From a checkpoint of a small transformer trained on Wikipedia.
Size: 14 layers, width 384, 3 heads of 128 (1 for keys and values), MLP 768 SwiGLU, 19.5M parameters.
Architecture: RMSNorm before each block, rotary positions, tied embeddings, normalized queries and keys.
Training: a variant of Muon for these matrices, 599M tokens, 9136 steps.
MLP neurons of a small language model. Each row is named by its layer, matrix (gate and up: input weights) and neuron, and shows model dimensions 256-351. Each number is 500 + 40 x the weight over its row's rms, rounded and kept within 0 to 999. Numbers have three digits each. A neuron's up and down rows have the sign that makes its largest values positive.
A block is one neuron, or neurons of one layer that tend to fire together. After each block is what it responds to, as a language model described it from the Wikipedia text at the highest values.

L10.gate67:512532501525542454466543508525523538491524486457519495515501502539541547465555529466417528430471602522495500535450465477482580445500522525495479440547507468488518522517462486517492455483487461495504530505471508499528479452510485511455489522511492445469424536513517422543513471469570564489
L10.up67:544476476473528514475535560468577538471503531517439507497511495594553502506514517474527525476489549476433545482452454520535490475491505505528525558494537479547446517498591481526486563517462627524533543482520473556553531538466388506520542502485451541466481491585477491510505484546451510481
L10.gate160:543476481491509533478508507516516468513467495473532430468561479455516474427510518457561563536477449431496588507480471555457519471516485499442513465451536495441532473432462509536491449582570467498525487524461556510488494519523536492464459508531481552484453517476571417488579448484524492510
L10.up160:463472539480494493476513514474442539489460526540526467490520488455475446470491497492530547456491449477558482543513489484497576451449520473437529472471511469460512438561500469461534462527508480512526440513471550528569572579535609495426447485477521500466519471475507444562476590514519506520
L10.gate187:576422556505545495544454518452486404535550503538508399453537511466442493499495397483492509478518521527484544504587562498577502472505568475424442480490508461488519530517457549595529485487532530523467505517512532577589499521531544517499486525473455494560433552519513448503467504567491576552
L10.up187:536454499576523560552508520512439523488442485556514505589552476484512520489502545432450493528576505536424478497505504587556487462482439496459501513432531508469486523501499519496456510495489525503482544504530473529535465580490558536511480525506476547537589548551473482577510562574486540499
L10.gate285:586447417499554509443531483505466530497542499528459489441513542479536443505468448509392475494537454497479471497500497545515450472482476503407501419525522523518523470495415537541490412532514474512557508483480515501546441524578554501483494537465469479471533566533558492551537417511476448425
L10.up285:453502445503506436437509558427517545455488497443520561448525513508481446513526524567495542508503498483492489522501399555565515481494528422526470500459525539503470466453510455497508459539496509442469462563427465422537515479425548560458484539519491462508563478553512492526538461504530508559
L10.gate403:493493451502569527524495542549486586490543504528498470475572470457455487504469513512452487523504539522462459407499523441453594470491559465469502515511481516564507505510565561528453532464514533554463516462476400542506521485514471573505535480507434443474462461554513499535496536528570469568
L10.up403:522489479563499453538499573535489549483485498510545551487447509491458498533522469458566450502514515461516479448505508499477490504528550548516465503554571496505561485457447514510478524440551576517572513482477576566465485494499538511516456486493501475541503519453418491552513608547522416525
L10.gate517:478421507555393564479556503529489416524456506591510481477551439515455511472501531425616469558521500497527500492512521499482528476494525491547445487474544475536465537488471549480552549523453509542494528423451552504520497589460503460508534482415518517579484441516558530494510482517480560604
L10.up517:517526444529512529453495434549502547538500522460556505421507500436501479491524539507495520511537538455493496543539505538524569534469553508531586484476512413539499481530519466445462538514507485472527575437487489549449544513492495477505572541500505519537437558534564496461475521489442535531
L10.gate529:606421507458530561470549499574483508533530478568476446524571524426422430529450538514493480524526506484492521542479498487507608529500532466470496473518525453485493529448545528505517424544482524457530495510482583623492492442470551520481523483516551472549484505443532488572440548430458440462
L10.up529:523444510474493421428527534526582539603496522448559511513539510444549442450474495426461443533485548464523484507525482502458500581523456488458499569517468488543572596477505450507465532541495499479502517540490531470492469418443494535475498452431524533476474506548513548532561482513477452554
L10.gate732:521414539591591481493544451462565432503472537481512518510533513538575536432525570482501530477463562420458528516494466574501498456554550492497555557489539553494557470467518490496465483478545449512469531447536516482529530542473500473527516525479464591479336541473589490515489446497509544510
L10.up732:515483488487541515467519531498511508462470473462544480521559502511527467525542523460519484452574500588549519513466515504493544608535467533411529499510509505548543438576552468501623480562540476393464538543571510539452432545491404564441552577486473566506514532498532525521465492532492455500
Description: Sentence-subject end

L4.gate619:549528476425527563531409463457487515522534463507484516479458492552560528497503471479479544439557450513426504487518457466484524506468448506486542543485464519450516489556472525456497488492530526440448513536509532451536570464482438495509452485468472480509490513493599507478478511469424512497
L4.up619:510555569534417544513501465485475531456494491494515556519432512505512528469454487490521470489470485596513463463525610504561510497494522451534428535505534550553485491523496545487446528502490510472452504496489518464520504467444465539408524455490445540544502543500557414514411598482610500522
Description: Relational prepositions before entities

L9.gate56:520450508489520495538509485479514488520486467463525454528565431510491505498476444527507498453449507486398483535412366484488560493460499481532506558468484530553478493468437511470482516480523509469521469470465505521459483522476450474517494480496448454471563457420505527482556478488552522527
L9.up56:507561539442526519582533469534523529511566490446493550498500526525525449525463507566569451506498543587582484507537541435553528476504508532486504481516546493535468571509491497376516482505539556534449450492475495442572546537531498446465455512500506514511450530495505454527575574528460504525
L9.gate160:429475517510408546545557476498418507526577549494471485475490505575546561477513536495473511471472509529520436553513443537529467511470460492518523413511508501530482431527438415491557467496440465474485428396581468458534503540492436523509476569527512515506412512512480561535493539479521534485
L9.up160:509524485399500525502425541514511519551584447566439408513477479551423509478473534432563554470533566533518549494443480561490481482527454566504423526485484501519470475538408518511477546554422472526546513512466467506474506476518485455418500493483530434447561528486427539495452553489536460434
L9.gate395:521494472543539458557397560440498480514532462583475490498530466514514553522583541483449498480493498448501517526510517488524439484477487540517541396474576486514465490577479565500496527506537477502476476534538591484447538501520463490501437478452480544545509536395481502427484497502496561450
L9.up395:546466464480485429461563521564563475522527519465569509521463513495476535527391543505553471512546568573468477464464456474537443455580432486555536490495574528510468523571428515479618493471523478484572440505508517520560496529538460485437501490459502506490544473510440514477436540570488515543
L9.gate444:498509538452483573451503575476510515491473481522554501506478415474507559546430508442460487457438475438469543460462548520517511467493528526544443496361508486448545457522486544549470555521481418523484560437517457483527575499550556526433451499490501542497487541538389594467485491464537510511
L9.up444:493480502609515527590531474447453418511490586421595531504487533571476470529530491471641467529454452417467506494418561542445492522508548508415429493504466479431479451519453523442437518468468530572476493482553516468507493490526523511502436510506483479533475559482503521538519489472495461530
L9.gate526:402578410465474518558543524552535530502535564515472511472459496517433519511466490494505475556508526488421500547501481526560533548503452509509412478549495426555575498498491524461490492492402493491571488437513512560532499441463551511501520583517509497483561521478490461511488508553499521520
L9.up526:541522490470415525490468494473542561518450496533559494485534432499421488435471477447498485477498534505455490526472480448471489505453478515432502481561556515549438506440489549478523509517436466533543491547500501527546488542501465502489542441519477557494517471494527527468452507561478485482
L9.gate558:516483442493519409514515478508523467398470505499449517464441485513460454470557501481466592506581564503566463518530529514506514497572489492489527467466518467585499480506541466571506506517548568475492478541524498430514488443585514521506447546500470564558563488491496548506524520550500522455
L9.up558:462519490446513440505513450470524480447489511552483536461479539421469493549536478485534562588495435500531481480500466560450480522593431444472533548537467557515568530419504516493573503465453493493459494594525478529497491490574499568444438534454535552511447552414554569552559554528516474500
L9.gate631:449490498534503551440512547490453426533502482502463524511389415543486508551453451487469509485439507505493532498466455501507544454510514532439523486397512501497454536465495524430485505482460509509481499539607451468496493519515526555474514485491519497466520520469501463537459510479500488492
L9.up631:421567410494472563521484472509498509520497514555524475459474511506499512522483498547483510490473481472514533457478474551516508490484526523522389471503489503555440462517494516402576483447433487483472520476572521485552564523472526535542503513465442467494496577543517442495500478560584552462
L9.gate745:498500469530517508505483524492551474488500482522458490547491503483575466489430463495529452556502467507465496537503510547553577458516542459489548518519493470449429538499469469529514550465460486573512525507522530492505538493536435516483517595568513499451540479455443409478460576519456452427
L9.up745:459490485510454546478494487516510462489504439464553496498518511560518482496560527563479486501508440521502551464466509483520541519540470494532477538471448493502487506527508490456546601447458545567500527493507501519485490530464541465560536539545470480497492476524465464527529490406437501474
Description: The "at" token

L10.gate56:428522505463483535445392526512509509492498542468520570473466559456493515517448561519481458490585475427535474492567526482561501500514521533474493494518488545476490465543513517511453445515544540477525491538454562535497497489451524481525512497528517594485575578490476551459508553417624550496
L10.up56:490445479489503583417496495511430482488445492441474430485504503483484524448481578473468596513525464474484472495574523528530496506548577460490516470470562527517490454538483463494451540462485454524465483502458518548510518425572521462523496486443424477576466514483510452543514477500563502456
L10.gate220:525475509484546554487442539471442481498476533445518523491465559459481526502456515496495496503540504540495581509425511487497497493506514532454590549537538541506465488536565511484501495535448406494434431486521490495465532487486460460477515558472462472489445560459505553494494526488521461496
L10.up220:512564450465494491591424467543499495547472508547525508495495543468536502453540497550471509519510440547524492527531547530543456559473555480540500423507488513535480448489545487540526484514488454516524523456514451431509488502550444518589510539429470460540463531480545554544519476534520557461
L10.gate402:565508547521506557561502526559554531441442515534554507424509549485490583447519493528405543541508393486554490471466563516516476562435585476491535493480563485532415506542454494481508517499431489537449496552448510587492487488482536534475474480582508472504460397524510553624507499512465485522
L10.up402:495431513446426485546558509502497475506488524468469435457485438503507544409508461474498472599512577476491521531496460481495471504506480421425446509528541510518458503485481483444497537550455464505597530518533521545563477529457530489535569468479540492455408499523497470486487514497528513484
L10.gate495:495449497501458521413504514463545531500431490511487450461522531529508516500457477464507517421497547540504535529443473455564496510455583517471525473551480485497461458457498499453517510494498509449449447515487522533462486454431444581484570452545556513446498474506557481501430605482502514464
L10.up495:521437461426452587464508490465438498424530472536468504583526515512432535456511539450449541456459464540521579471474478511530526566526455482493517490491457489517554501477484520504492478485477509439485528429529595456438474497479515471574471526524474499492454504545469464472469552496520417493
L10.gate518:452549490534496469471498470464442535448510571463505517613404537436523522468466482549485514464511540510523551551452540470455490547443479523454464478534563460457428455520556427525475434455472504535459553627585484484473540479447457543482487536466519502532524564518502548519525488484481518417
L10.up518:517533417529537528542525514435509481444473600541466533457487546534578517451488520548514468402457442539498529517445569518521430526459513612450553577464475490470466481502488587530438492441488482464498544536595498484448490507513547472506501483519434533502536511546510488590511500536491511515
L10.gate631:437506521520510502454499540504483491478492504549400515479454487549470514443541486497482507536500445442530469414475525479499552481501444537466459514588478434556555514477457549526491472517531451481555564502540515501509538517497549569570507411484471494439493437521494444512483509474533509426
L10.up631:474530519494548492449398519504499494476478489505394496471531508611565495456492544492438535503461525553530457422461537511519491510510486535507521474525476462480555538474476500518446393473531515551471557446576554530474591493491524556507560486416373536471456438542418432545478509505508495509
L10.gate665:474510462517497567468456529517477592465489452452478491489509489470531516506515528514546451555532496479497503495525509477491567482481479465556534532543448470483452490584522514544519492524471441436477568488492507537533519537428453455514514516539523429505479494561476536488473509467522493484
L10.up665:593496525523524530554475515533475419456464548449441499479446495492446486472499551459549427536487404513478507515450579470561463482514501493459495493545490471430583482498506448547545451503526567517535507542479480525475499543544574575550507479481437484464431468436502538524427491476522527516
L10.gate722:482507543502576510478539534508511530441491449510490477532464498510438533510450512418497501522485475439513573499456565543506492515487512537463535508461476449519478499468554557560453515519513499567543489453480455480506436467502456528512544560570549517541478482492546436552507551453540451496
L10.up722:611495497574535504513620440517479495462488464508542467477540479449506532598366491468475535477425525431566569509453516549572441538467498547489505515514457492490471548468506490454495553545465518503533563485476467498536429458482512451481503450512512469480509447440544522387519477496465513465
Description: St / in word-starts

L10.gate87:512452451448593536455498503485496589467554573498513510465487504517506472526491491468441488509469544384479498513518521466477452488490501452489458563480504484462573512481466593462555470518419507487547431572530532499473449549526530474494489479468427511558496496436521531501540480454495510537
L10.up87:535471514456492484449497465482491457497528477524512430556519531474567432538434448415507518545511457543442515518446451511503481484476483419511531512523516495484501520549559490489510535530559509523449463413535539434491533505503511485499549474452457499491600489450517576412497575479463526449
L10.gate88:558533551428441510518531487522473517488516478515539353415470507444575524440490520527514499505560491497401542527456508463486494502478477500408523498500471545458396456516503479442450447530497482489538515510528470530569487482533501515498478467476491533581453509530562517518523513483552438486
L10.up88:519472522442537494497489412537491548536521506448466571470565495466524471539539576457463432429498507481576540518532377477491515444457530554506529492602538471494454517464461533593521426501523520541494512450501472473501508567528491513443515573545529474439523527468568471505479549542464468472
L10.gate221:555545458530461534524483527464469456492534452576468527506563538454467477589494596493466488530575471505470531434437574578559490562493474482477580509546516514523423450514493518503505553508538571487484478591539556554510506570547534495510525437480529516513450462541564475591480481522485400514
L10.up221:508516521463494477461437455520498474431531543550521518481500589557518551570469515470517488528494501478492568530544494551548435521530463472541530531573500508510552554416524452489486454495488482628501487465574474503483446556507567525513438530576501500549429496521619495479543489559423464492
L10.gate286:547505477509475450520495470566494508503454522536459541458468491443498441495465560433504549457478468517534451428491534466478474454436544521403518512489606527486488513585456545488521492506438496501536516463475546479537548537487579515464576443527536463482452513505473499468544562527576510465
L10.up286:447552451523479510415438433534460481416483452441533518585500431466529528512549521461535541491512443477543547469561500470463434475478463471445479463465511560456431510509540410547513548482488517482602497505469455439457493479525486569510505503500458499488536481552547504526518500439459503473
L10.gate430:499482520532557516515476564554534520508454533559460526525493507555535518514458493517521513517541488486540508521472554407487502486537527480512460504497459520495490547465475523487437467540481568470536430504521509503436443454504539499552542531520469531495402582512445560468536521540433574467
L10.up430:474451562530437464530523456577528533505434541446509449492535486619493546534427510544553480498474511537483485477523529554540518487513540509528451473510414497445516539568527543522426523561481564536493503440531464471485489478537559543563458528583472537426485524494556515447538527531557535529
L10.gate537:441474445522447499455538523523430449499478494561550471519534540454471559455481512476464513461502536486462453479500532557452559463524437487485412522532467460594530467485496441521558480589426526519486441506471471501458538555484502489487498432546525522458517541508540504502554467441493543575
L10.up537:519519509437534513456498441548565488500471496500500539503518467494469633556444515468465472394523488415497464474506474527536508426531458504463421473526536521412506463444487505573498532520501471490526472556408528465573451540517509487490549414478453521480521520508486535474454499519506492455
L10.gate650:526504390482489491519472435499493515530513541534406470426463507488486468485536459459539451530555448491507489556487521555485480520478480501462484520469551475576513463525516536519504441514480513584512509533488485453531539467517484528448471497554536418499481501579484521448583520545552448520
L10.up650:499481528569539498513463507484560529496514562518525514519505510503500461466503460514504505387509492486592483487441509479511460523485590516527459536560544480489484455437517530508434502493422515477597506433554497529631497549543508523515521546502525505564425475456460440580467565540498473508
L10.gate651:501531450468487590487504497506483508476534521516506460577492422506467506457467473475475474479504414554361543496531470457560586461516513493478449478437481526547515451532485541531555535498405517467527459475462526510597495474506573524435480526505555433467501480566474477516540540483471515418
L10.up651:607505516554488494452507547470481473535485460533461502614504470496514497480534434496473412529519441477458547480553475498468433523477548441510442487487522522495453586558516492459502477455430452471537500547461506530535444446468472516422557476510517536524416489552509422558476553496517512411
Description: Short prepositions after clauses

L4.gate120:446559559406587553432529483564475462514526388577439502435496441557561457542410421447446402499520495476451490519512513498492450421513488536491515496515478438490436496555446472480484515465473496543527469600538458423491484543464522527459487504573483507524422456519546499534537547564487469561
L4.up120:469494428449575583540480560495418596505482513423391422497447489460565498481528517487542423499549471483532524531529521557513577519569529532531446537443461475441471431509519563580504470534503469466480513506443496560521486507475466486518495528439438441464486501510481478520454472549537503560
Description: Reach and locative at

L4.gate736:427519523507545476478517479455524508491483405523445521525497509547466486478416418456548514431496538487523515505489489528543429582394522475501452528476543390441557554443514499498446491532454522476421486532514533445494511544462510535428551511530494487543449501516540511436534556506473514510
L4.up736:474453519548502475436531510442530534414511528509498486525469476473522481452452466448551484486491550510437547498442472501512443571481542505518444491427542443494551491457517484443510496449506459480466509455496446519535520534419476481465515515541451451485536555526520421523535448480518516535
Description: Locative "in"/"of" before places

L9.gate0:549545522488556480494532526467528498499494482489524521488487491568552479547447557478500562479497522507490524484535429421509474452447489479474513568542509465516509507578518494466470491522503505481506474529524475475513549510560515436465541467549490582540487554547545481492433484482519512472
L9.up0:487572493500543500433529567462541503433476505551516404499479502527448464483477575468528555545558489490559515446500516549615478469574458546487587512475491461535484491543502497462574480495511552459509523535444481527470434529505485489472506528486450571521444541466497484509518504472514483462
L9.gate3:526503467512477474555435516428495473449408520505575519537531559516565509482507546416567611518489476503493451544579436490574524504495464496429526425438512500507517502530500486543522437487513477572453545494450462515506442493565533500471472535429494516560478543529493530476535518524421500491
L9.up3:514470523559530475467528463491536545488457491527501569471528447457482495520485470546449579499506476426509536487483469525505490516440492556461533467459465494489489536526526550419513481530597603514477500480546514509502420533542520491446487554503469549380501506451489465511495509537432536446
L9.gate84:551464453468462598500544463474529476471549496479461490505539472497454498444516452473477517523522533409504496447432513446583520478511507553461546403554546534467518501529475525483468505484490491524501532457477429449525490537499512521471503590534427539498584573482458546447460561538422552538
L9.up84:524478537523515511427448438491535464551459476563518495492444437561534525476584474473515497524519516477479451542483487522534445445519473476446470525523541484445471460559478540447447479474487494569507471423540476479467483545495569520484454524485519476486528456473447438472480540489513537449
L9.gate323:420550517504529566528551514510485461512504515474520498464491418487543466465502461518499461505443463456527457531452468460541580452528455486469562461533475506444543533463544536493491529512465476524508518539463505452526554438516484465551451504469483524474575536532398575466444477474466478495
L9.up323:485535467513487533538467506523589468492513496550511451504470450524515490457445463499496534430427494566425479451468425470543529501448535494485554514528523440492553563532526545574475484520494527481551476419591488492467440501450537530513448439487478452444434481484487523519480477523394490533
L9.gate563:502493454494445579518493522488523555540530509478471511434534517483459491545516442543450573481476551527445489471481495509557557460497554482424495494487560514523528515457467544480488453504479444561556494478465521553530499542522496441520548434552521483539483503553520417565513519501430557535
L9.up563:520485492432497518500498495529501530525520537569437516512434509495488482519419534469430495533470513494521525470539599463520478452541409505536440529496534477535483509561478508444465514531515501515502481470552559437555593465521518483455493511503544517509491475502481537449432540539486488512
L9.gate614:502473519499471498503535494457468508533508579506488477454637443564583508474502539540523546514490441483527565467530467498457538476534530483415453486541575503534554483535463564513492505504456484497517476535538508494521475475522452552499489414517476514601506516490475453507484501502460450516
L9.up614:513533499475494502507448504481516473474514485473442484527548464482478479528518537481503454556542513472474462486545505464438531469571509493471602596486493516529457510502564510492587520455510532506511557485517504485536487477533509497427522463517522549455489457510448527437437473548521563497
L9.gate675:552537534532473514451522411448555580468531525493483546461506525527508467488515572515438519515524499491557519459544503463513539441518512495456494536476558597628571524508443510465555492526407518535507520453515534474470475469499521488453506491483525517658428458457469523433490532495529481522
L9.up675:529537521385463484476439467548538460553506541513455503507530478472499514411475511474481510496469535437484443464518506488498446487473518506498458493392476503493527485553554501479408483491534497521506482473518497514500472504468515486487531510508447522427582510534482529427551570489574511487
L9.gate698:467448585438478453501436483545456519609516492442515496474546470481459493483429512449464480495440561531528464504465521465503533428522466524520488494580464540489473564542494503554483464549483518537519521538531498553555495547531482540424506494467583563509500543501547502503480539543512538500
L9.up698:495452528471536570490542538410510547480548472478566462476528423491489475551515498512487535553537442529467501512471540469598493475462495459516452446514481534502522488485548579480451521481522539444499455547517497521538462488522494498475510498473508494428469513536514490521436473531474511431
Description: Post-noun linking prepositions